config.toml
n_layer = 9
d_model = 512
n_head = 8
n_kv_head = 8
head_dim = 64
d_mlp = 2048
vocab_size = 8192
activation = "swiglu"
norm = "rmsnorm"
norm_place = "pre"
norm_eps = 1e-05
positions = "rope"
rope_base = 10000.0
rope_fraction = 1.0
qk_norm = true
attn_scale = 0.18
bias = "none"
tie_embeddings = false
parallel_block = false
extras = ["capped logits"]
init = "trunc"
init_std_qkv = 0.0225
init_std_o = 0.0225
init_std_up = 0.0225
init_std_down = 0.0
optimizer = "muon_variant"
lr = 0.0119
lr_mult_down = 2.0
beta1 = 0.95
lr_head = 0.00697
grad_clip = 2.0
warmup_steps = 97
schedule = "cos"
final_lr_fraction = 0.1
batch_tokens = 262144
seq_len = 2048
doc_mask = true
train_tokens = 1119000000
steps = 4269
dataset = "wikipedia_en"
MLP neurons of a small language model. Each row is named by its layer, matrix (down: output weights) and neuron, and shows model dimensions 170-297. Each number is 200 + 20 x the weight over its row's rms, rounded and kept within 0 to 999. A neuron's up and down rows have the sign that makes its largest values positive.
A block is one neuron, or neurons of one layer that tend to fire together. After each block is what it responds to, as a language model described it from the Wikipedia text at the highest values.

L6.down252,190,181,191,216,189,198,178,225,209,183,218,188,242,198,207,170,174,161,215,235,188,204,218,202,221,237,204,188,171,231,190,204,215,236,176,174,196,221,208,223,224,238,172,197,184,217,205,177,210,208,191,205,190,223,232,231,196,204,226,196,204,198,178,204,196,219,220,160,196,219,199,211,226,191,177,202,190,214,201,195,200,174,211,238,210,211,181,205,206,210,213,221,215,205,198,190,252,201,186,201,197,222,185,200,209,190,176,183,209,190,175,196,181,197,212,186,162,199,174,185,189,224,231,207,229,209,207,199
L6.down304,187,184,218,180,181,205,197,184,169,189,179,235,217,190,225,220,189,179,191,204,146,184,212,197,168,170,167,203,194,194,186,196,159,220,250,197,209,178,236,206,195,160,228,174,217,192,212,224,217,191,188,205,211,189,217,217,207,185,221,197,223,227,208,208,212,190,172,225,190,208,203,187,196,189,224,189,193,210,227,229,182,213,179,214,168,186,214,206,221,180,225,205,177,162,206,203,193,223,219,190,196,233,179,219,224,222,199,219,180,207,195,203,218,188,210,175,197,223,240,210,193,208,174,203,210,205,207,211
L6.down560,199,196,193,170,178,169,188,209,216,199,196,213,258,171,186,213,208,185,233,197,193,196,207,189,195,226,169,187,203,182,209,182,221,175,194,204,218,222,206,198,179,191,191,205,234,213,184,234,205,218,167,191,210,187,169,158,206,214,185,238,206,197,204,223,179,194,225,224,214,220,231,205,186,208,179,185,205,204,172,179,176,220,222,227,231,218,207,220,195,195,199,229,216,200,205,184,210,214,200,204,184,201,229,190,200,225,181,189,188,210,222,216,205,149,175,188,212,200,209,209,217,217,175,247,190,206,185,228
L6.down640,235,201,172,211,218,208,197,193,214,204,234,166,231,207,178,187,203,193,237,208,207,220,196,207,195,199,172,208,204,184,170,172,209,186,237,218,186,187,210,189,203,187,232,234,159,200,181,190,215,219,192,188,192,144,208,220,171,163,199,186,207,202,167,232,219,178,189,244,194,201,235,214,209,178,183,205,167,197,173,228,201,194,212,204,191,180,190,195,171,204,236,215,170,199,203,189,208,195,201,212,191,222,187,179,208,217,165,190,181,195,214,207,188,213,210,166,209,235,161,203,201,221,194,213,213,193,192,180
L6.down751,207,200,186,188,171,214,185,205,178,219,209,217,203,209,210,213,192,190,186,217,189,178,231,191,202,182,160,199,248,191,249,200,192,165,201,185,227,190,205,207,211,194,230,218,196,174,198,234,224,182,211,159,192,169,197,178,220,188,208,192,233,200,208,244,217,177,214,183,221,167,188,195,197,191,173,164,202,197,210,245,209,202,180,179,191,217,201,206,207,230,222,200,179,217,225,225,211,208,169,193,185,185,185,217,190,237,231,198,198,212,160,180,190,177,233,180,182,176,196,206,189,226,199,218,169,230,209,225
L6.down1326,168,248,212,211,211,208,209,235,199,182,200,174,210,229,199,211,173,191,217,197,224,198,193,185,187,212,169,220,205,220,180,214,184,217,178,215,197,247,223,223,209,224,188,221,182,174,206,218,210,210,207,209,201,212,176,229,181,220,209,198,194,191,192,243,214,188,205,230,226,186,155,213,222,193,175,213,213,212,227,213,221,252,205,216,209,225,214,181,205,186,216,214,195,180,175,223,204,193,184,207,167,184,169,199,172,205,163,237,223,200,175,188,185,185,182,196,202,178,179,169,188,193,209,166,201,200,211,177
L6.down1594,146,218,186,215,196,188,151,196,187,214,174,194,185,173,207,184,214,216,200,175,185,195,196,206,175,183,208,207,204,248,188,177,201,232,259,197,210,203,194,175,200,186,172,217,221,207,196,178,149,207,219,186,202,195,223,164,183,186,203,192,181,193,160,194,182,204,191,203,178,203,216,205,207,202,204,237,194,193,195,157,250,176,211,184,190,205,210,226,164,223,238,209,218,245,205,179,193,243,211,224,246,191,219,219,201,209,238,201,195,234,215,203,193,221,185,197,191,243,177,177,214,217,215,189,214,184,172,238
L6.down1745,170,165,200,218,195,206,168,212,231,174,202,201,191,207,181,190,215,237,200,204,187,194,185,191,214,169,190,196,155,206,220,226,225,218,232,182,192,204,222,171,204,161,224,175,222,195,192,221,215,179,210,220,180,197,226,188,211,178,204,221,238,177,212,182,156,229,195,192,200,188,205,205,198,194,189,197,219,237,194,178,172,207,194,206,219,168,185,218,180,198,169,197,179,217,215,198,219,195,186,176,206,196,184,195,205,208,178,184,174,199,174,171,180,185,206,204,214,185,176,204,225,224,229,199,213,176,195,216
Responds to: Line breaks ending table rows

L2.down42,212,191,188,191,191,187,186,176,185,203,205,194,196,210,211,216,160,197,195,203,148,198,188,212,186,179,217,209,170,177,230,221,213,198,245,184,207,220,192,182,190,200,188,227,196,221,169,183,168,192,207,178,180,182,222,212,223,206,154,190,224,208,183,189,186,182,239,159,217,167,192,228,208,187,215,193,218,192,182,212,161,213,216,204,238,214,169,157,196,214,198,198,195,197,212,222,193,200,184,205,214,225,204,189,178,197,178,199,176,229,178,193,212,187,235,170,205,154,182,195,186,233,199,195,185,212,200,214
L2.down512,215,212,192,165,224,183,199,217,215,239,223,195,195,205,219,201,203,162,193,242,207,175,203,199,200,204,199,186,220,226,188,185,201,187,214,215,193,193,196,204,182,188,154,225,189,213,193,214,231,173,222,219,196,218,218,223,227,199,209,144,235,170,235,207,181,204,205,155,177,147,232,190,193,188,189,222,208,166,211,212,209,168,195,189,172,174,182,181,187,207,189,196,171,218,197,254,192,185,207,216,187,182,208,229,193,253,178,185,192,169,191,215,207,215,188,214,195,210,236,207,201,203,213,215,189,197,224,203
L2.down868,183,177,189,190,186,219,156,160,180,190,197,212,197,188,234,189,202,224,187,197,218,232,168,194,175,232,194,196,205,247,206,201,210,228,173,202,202,207,212,238,185,196,202,212,213,212,206,229,208,193,175,179,185,209,170,214,173,183,144,213,198,190,184,216,189,191,174,246,166,167,228,187,279,232,210,224,201,165,220,200,183,196,190,183,208,213,214,207,188,228,180,207,209,191,161,196,187,196,207,221,224,184,223,212,199,213,164,238,195,200,179,198,197,204,172,194,198,191,216,193,201,210,215,182,217,201,231,190
L2.down945,198,186,222,164,241,191,198,202,244,176,182,201,190,206,225,195,187,193,223,216,189,237,230,204,222,201,194,201,169,187,231,208,198,178,212,212,181,190,217,200,187,172,208,232,209,222,204,210,166,193,182,228,213,195,205,195,205,223,223,194,214,192,168,182,182,163,226,189,239,212,213,194,204,211,218,206,175,182,200,203,203,212,163,185,202,207,232,196,188,164,193,179,213,190,217,185,202,222,190,198,219,194,221,221,198,212,193,177,214,218,231,223,176,188,177,222,194,176,236,192,184,218,212,187,230,206,237,198
L2.down1251,175,188,215,204,225,191,181,187,199,189,196,216,171,155,187,236,150,190,216,163,224,222,190,231,206,197,182,201,198,199,216,229,172,208,224,229,174,202,245,185,232,159,197,218,201,191,193,170,169,208,186,224,197,190,194,190,198,162,199,227,190,190,201,201,192,165,209,170,191,221,215,207,186,177,205,223,185,165,187,194,177,181,188,202,197,189,205,201,195,209,162,188,225,206,206,204,196,195,194,218,200,197,210,211,215,198,215,200,192,210,233,167,186,215,201,175,242,202,219,159,182,196,199,197,218,207,177,206
L2.down1530,201,198,194,202,197,191,203,200,204,160,190,194,210,217,198,193,223,162,209,207,207,217,184,193,207,158,172,184,184,198,183,219,195,187,188,224,204,186,175,193,195,216,179,213,189,182,193,217,214,175,206,189,186,216,218,186,210,181,217,191,198,186,194,189,177,155,245,189,182,221,211,212,232,193,210,207,182,204,186,169,243,211,198,240,185,245,201,221,215,215,197,188,202,220,178,209,225,208,207,198,188,188,191,168,202,228,237,253,183,196,159,208,193,209,225,205,206,188,197,207,211,200,173,183,172,202,193,198
L2.down1820,201,190,210,206,197,200,199,210,167,209,187,187,207,212,243,208,193,217,219,177,216,232,222,209,219,227,246,187,208,234,159,203,177,207,198,223,169,233,169,231,179,183,178,231,209,190,236,221,207,222,169,192,170,199,188,208,207,195,189,201,188,158,194,192,202,195,185,171,173,188,224,207,197,186,186,218,208,206,222,190,183,186,170,179,195,189,211,207,183,188,164,190,175,218,174,233,188,223,224,180,188,240,237,171,243,242,197,218,195,217,141,201,183,192,223,209,185,202,200,218,175,200,159,196,190,209,217,200
L2.down1964,211,218,221,211,173,198,192,200,213,137,196,227,192,231,178,198,213,177,141,168,179,187,200,196,229,203,172,187,188,164,184,186,192,201,195,195,214,201,172,188,164,195,183,216,243,197,211,194,215,204,228,183,240,161,203,181,173,228,204,205,217,169,229,198,189,212,210,172,200,194,182,195,198,192,190,243,211,150,207,199,216,210,207,203,198,207,188,194,192,203,146,225,184,199,205,202,190,242,159,224,185,218,212,213,251,219,228,224,240,167,207,179,191,171,183,222,190,187,222,190,216,198,186,195,194,199,209,212
Responds to: Verb-completing word pieces

L5.down845,192,228,204,218,200,207,184,199,205,200,184,189,211,222,153,204,208,177,216,181,192,202,195,180,187,226,239,218,215,219,181,184,206,187,186,213,173,202,180,205,209,241,181,244,202,147,182,195,236,201,167,168,226,177,194,217,197,201,214,231,218,222,238,191,178,205,172,202,209,194,244,213,198,179,189,192,217,164,223,223,233,174,219,200,193,232,224,159,240,176,174,236,189,218,198,189,175,198,177,170,215,188,236,229,205,206,222,196,178,220,202,204,230,224,199,181,189,205,204,188,170,220,211,194,195,152,210,204
Responds to: Line break after captions

L5.down1391,219,220,188,161,192,210,190,223,197,200,210,199,172,185,204,188,184,195,222,186,203,185,199,215,200,219,204,175,219,201,182,176,233,178,191,224,205,198,214,204,202,219,191,203,187,193,206,177,221,209,168,173,201,168,208,188,171,202,185,237,188,225,191,204,222,179,211,214,171,211,217,254,189,157,197,217,161,207,175,208,200,196,184,213,227,240,202,197,164,212,168,189,195,175,174,196,242,218,168,181,189,195,185,214,227,196,183,172,229,204,223,190,197,197,191,205,162,203,202,217,235,210,200,191,212,201,217,191
Responds to: Clause-introducing reporting verbs

L2.down436,177,206,173,182,185,183,214,201,184,200,196,183,222,220,228,211,225,203,200,177,206,215,186,214,177,194,196,197,190,249,233,177,196,219,181,180,195,177,168,227,173,176,163,230,219,160,188,185,208,210,208,167,193,228,204,221,205,212,207,194,163,236,208,196,226,209,182,184,200,219,228,198,175,197,187,174,194,217,170,224,220,178,159,215,182,224,193,228,195,226,210,192,184,215,208,182,205,187,207,193,187,215,167,190,211,202,202,220,164,207,193,195,190,182,248,202,225,162,177,197,198,196,212,229,191,194,229,200
L2.down497,214,175,203,208,212,195,181,179,216,197,201,189,199,230,202,207,207,198,206,217,204,149,197,175,182,207,229,187,217,189,204,208,205,187,231,235,206,212,193,192,190,184,196,191,196,195,199,190,214,219,217,180,187,179,226,183,180,204,190,161,193,208,201,200,197,204,175,193,177,222,214,200,187,200,198,156,168,204,210,193,233,235,191,234,193,185,227,247,195,175,197,228,145,206,197,185,186,211,169,195,216,198,177,213,189,244,192,186,176,180,211,196,223,178,189,181,206,218,203,203,231,194,203,211,188,185,209,216
L2.down845,177,159,201,207,195,216,206,197,210,176,213,218,184,162,170,203,218,200,211,196,158,216,191,162,203,205,204,198,195,229,220,223,191,211,235,199,226,193,240,201,183,183,217,190,212,198,215,213,218,210,210,185,207,189,188,175,192,239,213,215,179,179,206,176,231,201,194,222,163,218,218,205,188,197,190,206,188,194,232,189,160,214,172,213,184,202,204,191,198,192,166,222,179,182,210,239,224,195,155,212,222,196,215,232,205,178,198,228,193,221,183,167,200,209,203,191,215,187,249,181,227,208,228,215,195,196,210,204
L2.down912,206,218,174,228,200,193,183,221,201,234,202,172,258,164,224,208,237,205,193,197,214,198,167,216,203,218,203,199,191,182,169,195,195,187,186,193,186,223,184,226,195,198,226,204,203,251,197,195,226,184,167,163,197,244,177,207,216,193,214,228,201,210,226,200,215,184,204,200,196,209,199,220,207,191,222,169,223,182,194,180,203,191,169,228,195,166,209,196,203,224,206,215,217,201,208,221,219,211,185,229,179,187,207,232,242,199,203,192,257,181,210,172,200,218,241,192,204,206,205,239,187,181,240,233,202,211,197,188
L2.down1163,187,207,223,205,210,224,188,210,208,177,213,199,198,207,192,178,210,189,214,211,192,211,220,183,158,199,187,222,189,171,202,175,188,181,196,214,196,201,231,224,158,215,201,212,216,160,181,209,188,224,198,190,161,161,212,194,197,187,171,190,182,184,170,211,228,201,183,202,214,182,222,212,225,170,189,201,198,233,217,194,197,210,180,167,199,226,235,219,177,205,186,214,190,217,210,200,213,210,189,212,192,205,183,196,178,225,199,229,213,167,178,183,187,180,216,179,217,212,191,185,197,194,248,222,208,193,250,222
L2.down1535,226,200,213,196,198,172,187,182,200,212,212,185,195,177,212,180,229,204,205,223,190,196,219,200,211,216,183,157,195,162,229,205,204,201,168,187,174,208,235,220,157,210,213,222,187,187,216,179,171,177,229,198,180,201,225,214,188,193,202,231,170,231,209,203,233,193,228,197,199,194,205,154,205,212,169,211,197,194,196,178,208,196,183,188,231,216,221,207,197,204,175,186,195,201,160,199,205,205,186,198,219,173,178,195,230,234,204,203,219,207,166,174,212,203,212,197,182,223,198,199,199,175,178,168,208,207,171,175
L2.down1731,195,204,167,207,224,210,171,202,188,232,195,236,213,203,201,199,213,183,232,204,188,189,184,208,178,218,225,192,231,190,196,182,176,239,188,206,186,200,208,224,192,223,197,155,190,192,164,230,219,131,196,169,248,197,189,183,200,197,221,187,187,246,185,202,205,185,208,206,238,196,192,204,191,160,229,224,234,164,217,204,216,173,204,186,203,187,209,192,236,200,193,190,232,219,195,206,213,194,204,190,216,201,190,226,211,222,205,203,197,198,231,207,202,199,214,190,212,160,233,197,201,222,203,162,181,209,205,198
L2.down2018,182,195,152,186,213,189,192,189,236,193,205,185,182,216,184,209,223,211,187,207,191,196,179,217,200,205,204,211,173,177,196,202,235,212,186,188,192,210,184,215,174,197,168,172,190,193,186,165,237,216,204,200,200,196,217,159,201,196,191,171,195,214,214,203,204,178,164,213,199,203,188,201,164,223,199,182,172,186,230,198,190,204,195,168,188,217,231,216,236,204,241,189,188,186,193,169,183,210,193,230,195,187,169,191,210,185,178,199,187,194,212,184,199,186,221,169,211,191,216,183,183,186,197,210,186,209,195,208
Responds to: Newline after section headings

L6.down243,186,197,202,189,180,187,200,204,219,174,203,211,188,236,189,167,196,178,158,183,215,205,185,216,210,185,206,222,196,204,199,216,148,192,161,231,221,206,197,209,193,162,227,244,173,196,183,208,226,198,204,209,207,161,215,214,206,198,198,188,223,224,179,174,195,234,189,203,197,168,225,184,174,211,160,230,203,182,186,206,230,207,165,220,200,234,244,199,193,231,201,187,214,196,218,221,211,209,211,203,226,244,198,187,206,173,203,174,164,211,215,222,189,207,189,188,218,222,198,225,208,217,211,196,200,219,193,187
L6.down342,182,216,226,210,219,193,221,183,208,192,177,190,196,159,208,197,206,190,191,230,193,175,168,192,197,186,228,172,204,187,201,218,168,200,187,237,178,181,153,204,182,189,224,209,198,189,185,199,218,209,243,218,215,176,204,206,207,223,152,223,208,191,198,180,213,178,221,190,177,143,230,236,206,187,186,212,170,171,166,251,209,223,204,199,192,186,215,185,210,215,173,202,193,223,208,214,190,200,143,183,187,203,204,201,209,206,173,196,199,181,196,162,249,220,171,199,184,230,205,236,209,230,211,168,207,191,216,229
L6.down698,178,225,190,230,183,198,213,221,221,174,211,211,199,173,195,188,200,223,205,229,205,208,208,160,209,206,195,202,186,209,202,176,176,231,196,229,191,208,175,225,182,190,221,206,217,206,180,210,182,186,232,222,237,191,191,216,229,218,147,215,231,188,224,179,227,213,200,204,189,170,225,206,220,182,160,217,213,181,184,224,216,155,205,239,185,199,203,218,200,221,188,210,265,205,204,199,226,229,192,207,215,214,207,183,180,180,180,215,193,187,230,224,196,214,215,185,194,202,194,179,222,216,211,178,207,184,146,205
L6.down743,210,197,173,197,193,195,212,209,201,193,213,189,207,189,207,184,180,239,197,205,178,201,210,175,209,187,190,221,173,187,201,172,192,187,183,198,199,156,200,201,212,175,223,200,199,220,197,187,197,177,201,212,199,198,232,212,226,199,192,217,203,185,163,161,177,236,212,243,206,205,195,213,197,225,162,213,200,178,217,188,193,188,185,231,205,204,177,172,215,232,209,221,202,184,207,196,184,219,227,201,196,214,196,191,165,215,185,195,152,191,222,216,199,204,167,209,202,214,218,216,235,218,168,230,216,188,199,205
L6.down1035,182,184,190,198,184,189,190,219,212,204,216,198,192,204,210,191,188,202,220,185,164,179,231,153,228,196,149,180,215,184,208,198,223,212,189,169,226,199,211,200,213,169,188,213,209,159,218,192,191,227,215,165,183,254,225,165,164,193,180,218,213,184,190,167,177,173,193,199,235,217,190,174,221,193,218,233,198,203,237,206,189,207,209,185,202,162,186,188,170,190,197,186,161,231,207,209,193,225,206,208,214,182,209,167,188,173,219,201,192,200,169,190,197,214,200,196,203,178,183,251,193,198,180,237,191,241,199,185
L6.down1613,215,177,163,191,195,216,212,238,189,203,164,181,204,192,187,198,191,195,230,204,197,225,188,217,194,175,207,195,201,213,196,219,195,193,174,207,199,180,190,198,175,204,184,233,179,181,214,201,213,253,216,198,208,183,224,210,174,184,185,180,210,219,231,211,209,225,190,187,196,175,204,182,209,218,191,200,231,210,182,190,230,191,172,206,203,205,218,200,211,160,200,184,205,157,199,200,230,243,209,180,189,204,191,207,193,204,193,174,192,195,173,219,180,180,225,179,229,210,213,189,146,197,216,149,215,217,196,184
L6.down1783,200,217,224,179,206,208,183,215,186,183,239,218,202,190,220,189,194,195,180,180,191,229,227,173,195,230,187,176,171,191,201,163,210,194,199,190,229,175,179,196,189,193,200,177,182,161,238,208,214,228,214,206,189,234,211,185,213,148,199,194,161,198,245,189,182,171,164,174,195,204,208,213,240,240,158,206,193,178,196,230,181,190,199,213,199,178,192,199,238,195,197,203,213,216,218,163,224,191,199,165,178,180,238,163,235,163,169,188,229,187,213,205,204,186,198,204,191,191,221,202,226,182,207,196,194,203,201,216
L6.down2039,228,220,234,207,214,206,189,216,183,211,204,196,246,193,199,196,187,220,193,216,193,181,188,238,232,225,202,179,231,182,194,190,192,186,230,227,175,154,246,194,208,213,185,216,160,198,176,166,191,184,216,208,209,207,201,217,216,204,175,197,184,195,220,176,206,205,205,200,198,209,215,158,195,204,214,178,209,228,163,215,240,194,220,179,185,217,188,191,227,189,188,213,210,192,158,184,190,217,202,194,197,201,170,170,181,199,154,197,201,187,211,211,206,200,203,193,249,210,179,187,229,209,201,209,217,189,221,196
Responds to: Speech and cognition verbs